From a checkpoint of a small transformer trained on Wikipedia: 5 heads of 128, a variant of Adam for these matrices.
MLP neurons of a small language model. Each row is named by its layer, matrix (down: output weights) and neuron, and shows model dimensions 176-303. Each number is 50 + 10 x the weight over its row's rms, rounded and kept within 0 to 99.
After each neuron's rows, "fires before" lists the tokens most often just after its 100 highest values on Wikipedia text that the model never trained on.

L2.down2449:35 35 62 57 51 56 65 46 55 49 34 56 44 37 43 51 50 61 56 51 44 48 53 43 33 28 52 53 25 61 51 44 64 57 53 37 39 56 44 64 34 50 47 64 45 47 36 43 42 47 51 42 59 46 41 49 38 53 52 51 52 54 48 52 62 47 43 42 45 46 59 41 37 57 50 45 63 68 45 57 50 42 44 40 73 34 60 59 46 56 55 45 44 41 59 40 48 55 52 48 45 58 73 44 41 54 49 67 51 40 61 46 52 54 65 46 54 45 55 35 46 64 53 45 67 35 53 47
fires before: " ", ",", "\n"

L2.down397:61 59 60 38 56 52 63 64 48 47 54 45 51 39 61 45 52 52 37 49 32 50 40 44 51 50 53 50 54 56 58 41 51 31 44 43 50 50 63 60 66 48 59 54 62 46 58 30 52 57 67 53 21 56 52 69 66 30 60 39 64 33 36 66 65 51 47 48 52 31 58 60 60 52 64 66 34 48 51 62 42 42 52 39 56 52 58 54 40 61 53 52 47 49 54 63 61 36 41 34 51 30 53 41 40 59 56 44 44 66 48 55 46 37 65 46 45 49 61 50 38 51 54 62 40 37 61 32
fires before: " by", "0", ":", ".", " of", "8"

L2.down410:39 42 46 23 37 55 51 37 51 41 79 26 63 47 50 49 48 50 55 61 37 51 55 57 64 54 66 58 53 58 50 51 59 64 47 46 65 44 57 55 58 55 34 34 65 50 45 52 53 44 43 44 37 71 60 53 59 46 60 36 58 44 58 69 38 31 45 42 38 43 46 21 58 51 60 47 46 50 59 58 34 51 45 57 41 41 53 54 46 40 32 47 36 43 40 49 51 49 58 43 51 58 48 52 42 47 47 59 57 55 63 51 34 61 54 67 53 35 54 52 44 63 51 36 52 45 53 44
fires before: " |", "s"

L2.down1465:46 59 24 54 52 71 63 36 45 53 52 51 43 52 53 27 48 44 58 37 48 40 51 52 42 54 43 51 44 71 75 61 43 54 74 44 43 58 56 54 41 42 52 49 42 62 43 60 58 50 30 45 42 62 53 45 45 49 58 37 36 58 51 40 52 63 42 50 55 38 43 48 62 52 54 45 36 53 58 56 39 54 64 42 69 42 56 54 44 52 54 58 54 51 49 41 62 57 53 58 51 44 63 48 62 43 82 62 47 63 60 68 43 39 59 50 48 55 56 44 45 46 51 49 50 40 53 39
fires before: " ", "1", ";", " |", "3", "0"

L2.down1614:57 49 36 57 64 47 60 59 66 57 41 53 50 58 49 59 59 44 61 42 74 67 54 62 66 37 56 51 43 53 53 43 43 43 49 41 53 46 39 67 68 46 54 43 49 65 59 59 45 44 55 37 34 51 52 60 44 60 45 50 49 44 47 41 43 60 45 47 57 55 46 39 27 57 71 77 66 42 43 49 43 49 45 70 42 62 59 55 44 51 57 55 52 60 55 55 57 49 37 47 43 31 45 35 57 50 24 65 39 54 40 61 53 54 56 54 39 63 37 50 46 48 46 49 70 56 52 57
fires before: " ", "\n", " |"

L2.down65:23 48 51 45 53 45 55 43 48 50 55 36 45 63 39 46 43 57 42 56 57 62 65 53 69 46 64 63 45 57 34 48 54 42 53 48 49 45 55 56 57 58 56 46 71 44 51 37 36 36 68 54 34 57 45 66 56 57 49 51 66 58 44 42 63 41 54 51 49 62 62 59 39 62 59 52 46 49 50 62 49 78 42 54 53 53 45 61 56 48 39 51 40 51 59 57 31 52 53 45 50 56 40 32 62 56 21 40 43 62 63 64 43 46 48 62 59 34 52 48 41 56 66 54 46 42 51 53
fires before: " ", " |", "0", "\n"

L2.down34:35 61 48 45 40 57 58 36 38 50 43 37 46 43 67 42 53 57 35 59 39 63 36 36 51 54 49 52 53 30 40 51 33 55 60 41 57 38 57 58 32 39 66 48 43 45 30 55 48 48 43 33 64 49 41 55 43 48 45 45 64 60 48 65 46 44 40 34 46 48 56 42 40 16 49 54 47 74 47 61 69 65 47 55 43 54 40 41 48 60 58 54 42 54 38 59 72 68 49 38 53 54 72 57 50 57 50 34 48 34 56 46 34 35 43 42 61 53 53 48 29 47 57 53 51 53 60 56
fires before: " ", " |", ")", " No"

L2.down216:66 63 32 47 49 58 44 47 55 41 40 53 51 61 41 32 61 47 53 58 58 50 37 61 51 41 61 57 54 48 57 43 56 49 62 47 65 41 68 54 43 58 51 46 49 57 39 49 55 62 46 32 47 44 55 55 59 51 53 35 63 62 65 68 40 47 36 59 44 26 46 48 50 40 31 22 29 46 49 44 52 44 47 49 60 61 60 41 33 58 29 61 50 43 55 39 54 57 60 58 47 34 22 61 42 58 52 53 40 57 48 27 55 58 53 45 42 61 58 39 42 46 53 40 43 45 53 56
fires before: " |", " ", ";", " ("

L2.down419:55 40 61 38 53 48 43 57 63 55 49 72 44 47 32 52 62 28 57 45 52 57 67 65 44 35 42 46 45 31 44 34 57 64 50 45 47 45 45 44 49 39 54 49 66 62 50 44 54 54 45 65 45 41 52 52 57 68 34 72 59 39 48 39 61 57 46 74 58 46 33 58 52 50 36 34 68 46 42 54 44 57 55 58 37 61 46 50 56 48 63 58 51 62 58 53 31 56 62 30 49 48 53 50 44 58 50 55 38 55 33 48 56 54 36 48 37 57 41 62 52 63 55 65 53 47 54 60
fires before: " |", "\n", " ", ";", "0"

L2.down700:42 44 59 46 51 56 58 40 49 50 43 50 58 51 35 27 43 59 34 51 43 62 40 41 52 42 49 65 64 45 41 65 42 52 73 40 60 54 59 56 42 64 67 68 53 35 57 46 34 55 37 28 63 55 61 54 52 38 50 36 52 35 72 56 65 57 53 52 46 63 53 31 40 69 49 39 45 58 56 49 58 49 26 53 46 49 55 48 60 38 56 43 43 49 48 30 49 50 50 57 46 70 44 71 54 47 52 58 56 39 45 59 50 54 51 37 46 55 47 44 50 36 52 57 54 53 56 55
fires before: " |", "s", "|", "|---|", "===", " "

L2.down1025:70 52 42 55 52 68 57 46 49 35 46 54 64 34 44 60 72 43 46 52 53 45 63 48 48 55 48 40 54 49 46 41 43 70 52 51 58 60 52 47 56 46 38 55 47 61 69 40 42 63 32 63 43 57 71 39 38 58 61 54 36 44 51 44 38 39 38 35 55 58 37 48 45 65 54 47 62 42 44 57 43 56 49 52 51 51 61 62 33 48 66 48 51 65 75 34 41 59 62 58 35 47 30 37 55 58 59 54 54 40 55 49 53 40 43 49 60 59 31 46 32 60 67 48 30 77 46 45
fires before: " ", "\n", " |", "0", "5"

L2.down1048:55 40 45 49 37 44 38 64 48 39 69 54 58 56 46 46 51 43 35 57 44 65 63 66 43 50 55 65 40 63 64 44 49 44 49 45 51 57 56 35 43 57 45 56 57 45 54 56 45 45 54 52 45 52 53 34 44 54 54 30 43 57 54 46 49 90 62 70 54 48 53 52 46 46 57 68 48 45 38 40 47 42 49 42 65 55 47 45 53 49 55 27 46 40 45 57 42 53 40 42 72 44 57 45 40 51 46 66 56 60 46 44 46 56 61 55 36 48 52 61 48 44 59 57 67 50 49 62
fires before: " |", "0", "\n", "Billboard", "2", " ("

L2.down1172:49 40 64 59 46 53 36 42 38 43 41 54 62 45 48 73 56 39 48 52 36 52 50 52 43 39 55 47 49 62 55 42 60 36 43 46 60 35 74 53 49 34 64 66 62 55 70 56 38 55 31 49 43 52 43 73 57 54 51 48 54 53 65 35 60 39 53 60 56 44 67 50 48 38 51 27 43 63 55 41 45 78 55 54 42 47 47 57 51 31 59 56 45 55 62 62 49 39 32 60 48 62 52 69 56 63 34 35 48 50 36 47 43 57 38 51 43 67 59 48 60 48 45 52 42 41 48 59
fires before: "\n", "-", "|", "s"

L2.down1493:38 44 68 57 56 37 56 44 44 44 56 48 48 37 40 53 51 60 44 32 52 52 59 73 60 53 55 29 46 61 38 56 60 70 56 54 55 61 64 47 41 45 40 65 71 61 55 61 49 28 52 45 45 54 50 30 56 47 66 56 53 58 51 46 55 57 37 65 61 63 47 59 48 41 49 48 61 35 49 34 56 46 56 43 74 45 53 35 46 38 65 51 34 45 59 48 31 60 49 48 47 48 47 52 47 49 50 61 23 53 52 65 43 52 43 70 45 51 53 51 45 48 42 64 54 66 45 56
fires before: ")", ":", "==", "2", "0", "):"

L2.down1799:62 56 55 45 40 44 42 47 56 32 52 54 52 55 63 71 50 48 32 41 42 53 55 51 56 37 56 46 53 49 55 45 58 59 49 45 52 52 36 39 47 55 34 45 64 51 71 40 44 62 61 43 45 46 60 44 45 53 62 56 43 49 56 39 70 60 46 56 47 44 51 55 39 35 59 74 52 56 37 56 57 35 45 43 48 56 52 44 41 62 39 39 48 30 52 52 37 52 56 39 36 50 42 30 38 57 58 57 45 55 40 30 47 63 69 68 53 56 55 63 63 58 63 42 46 48 30 52
fires before: "\n", " "

L2.down1086:63 34 50 52 42 51 51 46 44 63 52 54 34 44 45 65 44 34 82 53 42 66 45 46 81 50 52 55 49 41 29 52 66 28 59 45 49 63 67 44 58 59 65 53 32 53 57 49 38 40 73 59 61 51 54 52 74 77 55 48 55 48 46 50 53 49 41 56 59 31 54 73 51 42 47 58 49 46 61 63 36 72 45 54 52 41 47 55 36 44 54 33 60 43 62 24 56 48 47 43 59 38 49 34 34 53 45 30 38 40 75 44 52 45 47 52 50 46 50 55 56 54 35 53 56 46 46 63
fires before: "\n", " |", " Goals", "s", " ±%"

L2.down1470:45 40 41 54 63 47 38 55 56 57 56 59 52 44 32 54 35 39 53 47 59 20 63 40 77 32 47 45 59 44 56 46 62 41 55 63 32 37 59 55 49 50 54 39 46 50 52 50 32 42 47 42 55 52 43 54 45 50 57 47 56 43 34 49 46 65 35 43 56 37 43 70 54 39 45 21 54 53 49 48 52 54 45 38 43 47 51 62 56 33 40 47 36 46 49 60 42 64 46 52 46 49 35 53 63 38 51 51 48 65 71 44 30 39 47 48 49 45 42 46 64 48 45 45 40 45 44 35
fires before: "9", "0", "8", " "

L2.down1926:55 46 42 33 65 47 45 42 63 60 55 55 58 46 40 48 46 61 44 49 60 57 53 28 41 35 22 30 70 51 33 45 48 68 33 33 51 38 68 57 41 50 51 54 47 31 54 54 47 48 59 55 50 49 39 44 57 51 55 67 52 65 49 46 72 47 40 60 63 47 73 71 44 41 59 60 51 45 47 53 43 51 41 41 48 34 34 54 52 63 53 53 49 49 56 39 32 31 44 58 54 47 78 57 57 64 51 41 57 47 55 64 49 54 36 51 61 46 38 27 46 56 50 37 69 78 69 50
fires before: " ", " |"

L2.down2446:61 71 44 59 45 53 57 60 53 59 64 36 55 48 51 47 54 48 44 66 47 58 32 38 55 45 70 36 45 48 70 45 52 27 48 60 71 67 53 45 56 48 42 44 38 43 50 48 55 38 61 56 44 64 60 56 47 40 50 51 54 54 52 55 38 58 49 58 47 35 56 49 45 55 43 54 53 57 43 49 61 46 53 60 70 30 54 50 48 60 62 41 41 44 31 46 51 54 45 62 67 48 64 47 73 57 67 44 44 41 59 46 49 60 54 48 46 41 45 51 43 53 54 41 53 50 62 61
fires before: " |", " (", "–", "0", "-", ","

L2.down2004:58 50 40 60 59 53 39 73 52 45 62 60 41 53 67 55 41 59 37 47 40 61 23 56 49 37 65 39 40 58 43 60 61 62 57 58 63 54 56 56 63 52 34 64 57 53 57 48 44 32 57 35 46 57 39 42 65 51 54 49 59 66 40 38 35 64 46 57 44 48 53 42 50 30 39 41 48 68 29 49 53 68 54 47 41 56 34 53 49 41 51 57 45 43 71 71 52 44 57 46 39 62 49 69 46 68 50 46 56 42 56 64 48 58 56 54 50 54 58 47 45 42 47 50 56 58 32 38
fires before: " |", " ", "ine", "ines", ")"

L2.down2192:65 52 67 36 45 67 48 59 60 62 54 48 56 54 59 54 46 47 54 38 46 57 49 48 49 48 55 63 56 47 43 53 50 45 36 62 47 33 70 62 77 63 66 52 57 62 54 47 50 46 56 66 58 55 48 63 54 61 44 54 58 57 36 38 60 53 40 56 67 58 62 44 55 47 45 35 64 68 42 55 59 41 52 52 56 35 56 37 54 47 61 50 49 65 33 39 48 56 53 60 52 58 43 37 31 51 58 30 44 63 45 52 32 52 40 30 51 49 47 48 37 53 57 66 60 51 56 40
fires before: "\n", "-", " "

L2.down2336:41 39 46 53 62 56 63 49 52 75 55 62 52 59 47 44 55 60 44 39 54 36 55 37 39 46 56 38 40 59 34 61 62 37 54 43 57 46 48 49 54 56 24 55 60 47 46 59 46 44 51 57 49 35 58 48 55 43 59 57 54 37 33 59 60 57 42 54 65 49 27 56 46 54 68 47 32 33 58 37 54 42 46 47 41 47 54 49 68 54 37 60 59 55 47 53 37 48 47 50 41 56 38 44 42 52 65 54 61 48 40 22 45 42 74 60 65 42 53 55 50 53 57 54 61 52 37 36
fires before: "\n", "---|---|---|---|", " |", " ", " Rank"

L2.down238:47 60 47 43 51 49 47 37 38 41 57 57 57 51 58 60 54 55 28 34 55 59 61 52 44 63 65 48 57 41 41 55 46 76 53 54 41 42 72 61 52 37 47 52 51 49 55 42 50 40 57 37 53 37 37 61 44 46 67 44 54 72 52 37 61 57 27 54 58 59 58 50 44 44 68 66 71 44 50 57 61 45 41 41 39 53 43 52 17 45 38 41 45 53 41 57 43 36 49 54 58 48 55 67 48 60 48 64 62 59 55 51 35 39 59 74 55 84 50 44 65 61 67 61 69 54 47 46
fires before: "\n", " The", "5", " "

L2.down1814:50 45 56 60 58 56 44 48 28 44 64 62 54 30 50 63 63 53 43 39 46 48 53 64 45 55 64 41 64 53 51 50 64 42 39 58 58 48 67 54 53 57 53 51 52 39 52 46 42 45 53 47 38 53 46 60 29 60 60 50 46 66 60 46 51 47 53 57 49 49 48 58 31 57 52 48 59 39 62 49 41 58 37 45 69 47 39 46 56 61 54 40 37 57 45 52 43 50 33 41 49 41 63 50 57 52 41 58 29 64 46 48 44 48 55 63 63 56 68 46 47 63 50 44 60 41 48 39
fires before: "-", "\n", " ", "|", "|---|---|"

L2.down1319:45 40 59 53 39 63 63 36 40 59 51 59 56 53 47 28 36 61 42 66 43 54 68 32 66 58 48 79 56 72 46 49 50 40 48 48 55 51 50 68 39 53 57 52 51 37 71 56 66 53 57 45 44 81 36 42 38 60 71 43 49 55 59 38 64 50 42 45 59 66 70 57 61 51 45 45 54 45 53 47 41 53 54 63 53 49 51 55 50 64 40 55 51 49 60 53 40 56 57 45 55 40 56 56 59 43 53 36 61 54 66 55 58 51 57 50 34 60 58 36 49 45 59 53 41 40 52 52
fires before: " |", "/", ".", ";", " ", "1"

L2.down1631:30 55 57 30 62 46 42 49 45 55 50 49 46 35 39 51 47 44 35 33 37 68 48 50 48 30 51 43 51 55 37 45 48 60 48 55 45 57 66 46 51 44 43 46 52 51 56 47 63 51 43 57 59 56 67 65 36 58 47 36 54 57 47 45 69 71 42 39 44 52 74 61 44 41 60 52 69 40 34 63 48 57 57 37 46 41 42 51 47 43 60 44 55 64 57 54 49 49 60 62 35 41 47 59 51 41 60 45 51 41 52 62 59 60 56 55 51 50 43 52 42 55 57 49 60 48 39 38
fires before: "2", "1", "9", ",", "0", "8"

L2.down62:57 37 58 47 55 35 37 48 51 31 46 47 58 69 48 63 59 41 27 63 48 43 42 38 36 49 66 41 49 54 28 49 58 45 57 71 53 54 36 60 49 36 49 62 42 66 69 55 44 57 63 30 42 38 33 57 43 58 40 60 42 58 51 32 54 50 39 41 63 30 55 66 50 36 50 62 57 55 60 63 51 42 30 41 28 63 38 44 39 68 60 68 41 42 44 47 57 52 46 68 44 26 63 44 49 48 51 63 66 57 43 59 33 36 50 59 63 51 54 42 49 52 42 51 55 47 44 48
fires before: "\n", "-", "|"

L2.down306:48 45 51 43 26 48 61 42 42 81 70 64 55 36 48 59 47 56 45 32 38 50 46 46 38 54 53 45 65 46 42 45 36 55 50 55 51 38 48 40 28 66 66 60 45 31 46 61 63 43 60 40 61 53 57 46 43 73 40 61 49 47 26 48 42 41 43 39 55 52 53 57 52 45 62 38 59 39 53 48 39 66 37 57 55 40 57 47 35 41 56 48 48 49 65 58 46 60 50 38 64 64 63 51 45 47 45 52 37 50 44 62 53 54 46 58 64 41 44 61 41 33 57 72 45 44 52 60
fires before: " ", "2", ".", "1", "4", "9"

L2.down633:42 56 46 79 47 38 51 50 37 61 46 49 44 31 51 34 56 70 46 65 53 43 45 22 28 45 45 51 66 52 37 53 45 29 56 64 62 50 55 58 49 55 61 54 54 56 57 64 51 40 55 34 40 52 43 40 38 39 71 65 49 64 40 43 60 51 33 54 52 50 67 59 63 49 62 62 55 57 46 44 51 56 51 74 46 43 43 60 28 53 53 62 45 75 49 55 68 46 57 47 62 59 65 35 62 55 65 49 58 53 65 65 48 44 66 45 59 46 54 47 45 49 42 56 55 50 55 40
fires before: " ", "\n", " |"

L2.down1318:63 44 38 59 46 65 43 40 47 38 52 46 64 45 63 37 43 60 29 73 33 33 50 37 51 43 52 43 55 53 48 59 55 51 43 43 82 46 65 56 51 61 57 38 59 56 77 54 46 38 55 34 51 59 53 51 46 54 42 44 65 41 62 66 60 54 49 51 65 42 48 61 55 37 66 42 54 48 47 63 60 60 33 47 63 34 64 62 60 41 57 58 54 50 56 49 49 65 42 58 33 52 49 52 35 50 50 51 34 41 51 47 64 73 61 58 57 53 42 57 34 70 16 40 58 41 43 54
fires before: "9", "0", " (", ")", ".", ","

L2.down45:50 45 61 61 58 42 30 43 43 46 57 51 56 59 54 62 56 49 48 61 47 40 53 43 46 59 34 61 65 35 44 39 48 49 57 54 71 41 52 75 46 56 35 52 52 41 54 54 77 40 55 35 48 47 61 46 52 63 48 40 55 46 54 35 51 38 46 35 76 47 67 61 41 34 72 65 52 47 57 61 49 76 44 49 60 51 48 59 46 50 51 44 36 67 37 51 43 54 49 66 50 58 51 44 69 59 49 50 57 47 64 46 40 46 58 60 64 63 56 55 67 73 47 56 43 44 34 31
fires before: "-", "\n", "s"

L2.down1072:41 36 61 57 42 66 48 58 31 31 60 50 41 59 62 41 33 52 56 58 58 49 52 55 51 57 54 57 52 53 56 73 48 56 62 45 58 47 31 58 39 43 54 37 85 46 59 62 52 71 48 41 72 52 46 41 50 46 38 51 54 49 60 55 39 60 50 62 57 29 45 45 46 50 49 52 58 59 59 56 50 46 44 59 47 64 46 50 43 44 69 38 53 49 52 48 46 44 37 73 57 50 38 48 49 42 42 43 47 60 47 48 43 59 50 26 74 77 50 44 32 50 53 56 56 50 42 47
fires before: "0", "9", "3", "5"

L2.down1395:48 25 55 26 68 57 49 40 49 50 67 59 45 43 43 49 28 49 35 60 59 33 35 54 58 53 49 38 61 56 56 46 47 45 57 56 56 52 54 58 61 61 57 49 58 62 53 67 58 43 51 48 48 51 61 48 49 58 55 54 49 46 49 40 43 46 49 43 39 37 43 29 55 47 34 56 56 55 34 31 52 42 32 70 41 65 50 42 30 47 56 54 48 44 47 45 48 54 46 52 54 53 48 51 46 55 51 55 41 40 20 55 57 25 54 62 59 63 47 46 25 53 54 52 50 38 55 49
fires before: " |", "\n", ";", "%", "B", " "

L2.down1069:37 35 51 38 48 53 56 41 42 58 69 63 44 50 45 29 66 46 61 47 50 60 46 57 58 43 58 23 44 60 62 59 51 44 52 47 59 50 40 60 46 30 49 57 55 40 37 37 48 61 60 61 67 50 58 55 43 54 58 70 47 53 36 32 41 51 41 47 37 56 57 42 45 60 42 40 49 59 35 49 33 46 44 49 52 70 41 44 35 81 51 47 44 41 51 42 44 47 49 64 67 65 55 44 43 62 46 48 45 37 69 51 49 55 44 43 62 39 54 32 38 54 58 57 46 50 47 65
fires before: " "

L2.down2058:46 59 28 52 63 50 65 48 38 42 53 45 45 61 50 53 49 59 51 30 42 60 54 62 38 53 59 47 46 63 69 44 48 65 43 56 47 54 61 62 43 65 34 72 46 38 60 55 63 49 38 53 51 56 54 60 60 50 51 51 66 50 55 57 53 74 39 54 35 54 48 55 46 43 52 53 56 40 58 40 52 52 47 23 47 38 52 55 59 46 53 52 54 43 56 55 48 36 41 59 60 49 40 71 61 44 46 48 52 59 60 71 51 38 39 51 22 60 48 51 47 56 48 56 60 32 38 50
fires before: " ", "\n", " |", ";", " D"

L2.down2357:38 57 50 49 47 59 46 67 55 64 36 52 57 37 56 41 60 67 50 44 60 48 43 50 54 51 49 56 66 51 57 61 45 48 55 54 53 56 38 50 55 43 53 63 54 46 53 42 58 55 49 55 53 52 57 54 58 62 47 59 35 68 44 27 36 51 49 52 59 51 43 65 54 64 51 55 58 47 59 53 39 47 57 58 50 59 35 50 46 58 59 50 56 60 47 48 63 55 44 44 51 39 50 42 59 32 24 57 57 42 56 55 50 54 50 61 53 44 41 40 44 34 41 42 62 35 49 42
fires before: "0", "9", "8", " ", "1"

L2.down1992:51 32 59 65 38 55 47 39 31 42 50 51 43 48 49 42 39 50 52 54 47 66 56 47 54 38 57 58 59 57 51 64 52 56 50 47 76 42 54 38 49 50 47 57 72 32 63 52 49 50 29 46 57 63 51 60 52 56 57 56 49 36 56 49 55 63 50 41 50 46 34 58 39 36 57 66 50 39 46 29 66 56 44 53 51 26 54 50 56 46 47 59 46 48 56 37 38 57 49 58 44 49 44 50 48 48 60 50 44 44 52 37 47 58 36 48 58 42 54 57 47 50 64 51 59 53 52 57
fires before: ",", ".", " and", " ", ")"

L2.down1338:34 48 39 35 54 52 54 51 47 63 52 56 52 48 49 37 60 49 62 43 54 45 57 61 40 48 51 50 38 60 60 54 33 43 41 50 47 44 46 55 57 56 27 66 53 40 46 41 46 57 50 53 60 50 47 48 50 55 48 39 41 49 25 54 60 53 45 55 24 60 43 38 66 64 44 49 37 59 55 44 46 41 68 55 53 39 45 50 59 61 64 53 53 42 45 50 47 57 50 68 62 45 46 54 59 44 41 64 57 41 52 52 49 45 45 48 41 54 45 52 70 44 43 63 57 74 49 54
fires before: " |", " "

L2.down1058:49 73 65 51 35 35 52 44 55 53 42 53 62 26 34 65 59 55 50 50 66 70 64 48 24 60 53 50 43 53 38 46 49 46 53 51 42 56 21 55 51 49 34 59 52 35 56 63 60 31 33 51 57 51 45 54 35 40 43 71 47 70 53 34 61 24 53 44 36 47 52 65 46 52 56 74 64 53 20 55 70 44 36 33 52 50 37 66 46 50 66 50 49 42 45 42 50 39 59 49 49 50 47 38 51 52 54 46 55 56 62 44 39 58 46 44 60 51 34 61 62 59 55 39 37 48 41 42
fires before: " |", "\n", " ", "–", ";"

L2.down376:42 48 57 51 44 67 47 45 32 45 62 53 40 57 62 52 51 59 33 41 47 46 50 60 69 63 62 63 45 56 52 67 44 57 53 35 61 42 45 41 50 26 48 27 54 53 64 53 46 52 46 43 55 50 51 36 59 67 47 61 59 57 59 53 50 51 50 55 45 47 38 35 59 52 41 39 55 58 43 58 46 49 52 49 63 51 54 53 47 44 58 48 53 49 72 50 42 43 51 50 40 46 44 55 43 44 67 48 52 57 55 40 33 33 50 46 50 71 37 46 65 49 60 46 55 52 35 43
fires before: " ", "\n", " R", " be"

L2.down950:59 42 42 52 53 54 57 64 58 58 46 50 53 44 46 49 46 40 53 60 49 35 52 67 27 34 53 51 38 51 48 58 60 48 38 28 52 60 65 62 68 63 51 64 71 45 46 61 67 59 54 45 48 58 60 34 45 41 47 51 61 50 61 41 45 58 47 49 45 55 58 31 57 61 58 36 53 52 61 49 43 48 59 69 58 61 38 57 56 62 49 57 33 47 44 47 61 47 59 39 51 52 52 64 45 52 55 48 76 49 49 58 65 54 75 59 38 58 58 68 49 55 60 53 53 48 42 52
fires before: "s", ","

L2.down232:42 31 54 42 43 53 69 49 40 50 50 62 41 51 43 56 48 63 44 50 48 37 51 34 75 44 46 40 58 49 52 53 61 50 42 50 48 46 55 52 45 22 52 58 68 50 55 49 61 28 57 56 49 49 46 43 55 47 52 47 45 47 47 39 52 50 45 48 57 47 34 47 48 34 30 34 47 57 56 56 50 45 37 36 38 54 64 46 60 52 45 50 58 52 54 46 51 45 59 53 50 72 53 50 56 43 45 26 44 43 42 34 47 49 50 51 51 54 45 74 22 59 50 46 65 49 43 52
fires before: "\n", "-", " |", " m"

L2.down1899:68 45 55 44 51 49 51 52 57 68 49 52 42 44 52 55 63 39 56 61 62 57 67 48 50 46 61 48 56 39 47 55 57 53 52 51 39 34 48 62 47 76 49 44 53 49 50 41 55 40 43 45 36 46 57 41 38 53 70 57 50 57 55 56 64 41 39 53 47 47 60 53 26 43 55 62 50 53 49 58 60 53 38 43 51 57 68 50 56 48 61 50 18 34 39 39 41 53 60 51 49 64 61 62 21 55 64 48 43 34 44 55 57 68 45 43 47 52 46 34 54 53 67 46 53 55 46 63
fires before: " ", " Labour"

L2.down1173:61 33 37 45 61 61 53 53 62 55 53 47 44 71 40 56 59 41 55 52 33 40 43 35 62 72 56 55 36 67 48 39 32 44 30 49 55 46 34 56 64 48 46 38 39 54 33 44 38 60 44 46 43 62 50 63 50 40 40 62 53 46 27 48 44 55 55 64 46 46 51 46 53 59 62 44 58 34 45 55 52 48 70 45 64 58 54 47 55 63 57 59 58 31 53 49 62 41 36 38 42 39 45 48 30 46 50 44 46 35 36 54 64 49 51 42 35 49 56 48 56 57 46 29 28 46 43 54
fires before: "\n", " ", " +"

L2.down121:56 43 54 36 40 70 53 46 41 52 55 63 63 42 50 52 51 54 66 61 37 55 53 44 54 36 32 50 42 44 53 55 49 66 50 63 70 58 59 54 67 61 48 54 65 48 46 34 47 56 34 39 58 43 49 46 57 63 48 48 36 55 65 55 50 37 38 54 54 56 52 53 50 41 49 36 69 49 47 53 54 73 48 58 43 34 51 45 46 47 54 49 59 68 51 48 54 36 63 53 51 52 51 39 44 55 79 57 58 66 40 48 46 48 58 54 48 46 47 21 48 60 59 54 55 41 53 49
fires before: " |", ",", "0", ".", " medalist"

L2.down979:45 63 57 47 27 56 49 54 54 59 56 42 50 63 56 56 44 51 65 30 39 30 55 58 59 58 71 56 48 55 48 48 38 44 27 42 43 57 49 50 42 58 55 43 45 39 56 58 57 45 34 43 53 43 46 46 37 51 67 34 58 33 51 46 30 33 60 41 48 54 59 56 44 60 49 69 63 59 55 50 52 51 46 26 52 53 59 47 57 56 56 53 53 50 78 48 47 65 45 47 49 47 62 47 55 62 35 46 43 38 56 52 38 51 55 34 58 67 48 29 33 62 57 52 55 43 43 47
fires before: "|", "\n", " |", "|---|---|", " "

L2.down1031:48 56 53 53 65 46 47 45 65 44 40 59 47 51 49 58 61 46 49 66 63 47 47 57 43 43 65 39 53 46 85 41 60 39 65 48 39 33 58 38 39 39 38 41 48 55 30 57 29 46 61 55 45 32 64 47 62 50 68 68 51 49 29 53 66 57 53 36 38 43 51 52 48 63 65 46 65 52 52 65 62 60 56 44 43 72 35 48 50 43 55 59 41 38 45 41 50 49 46 55 49 60 37 60 48 49 76 54 61 48 52 52 46 64 46 58 23 62 43 50 49 47 57 37 56 63 44 68
fires before: "9", "0", "1", "2", ".", "8"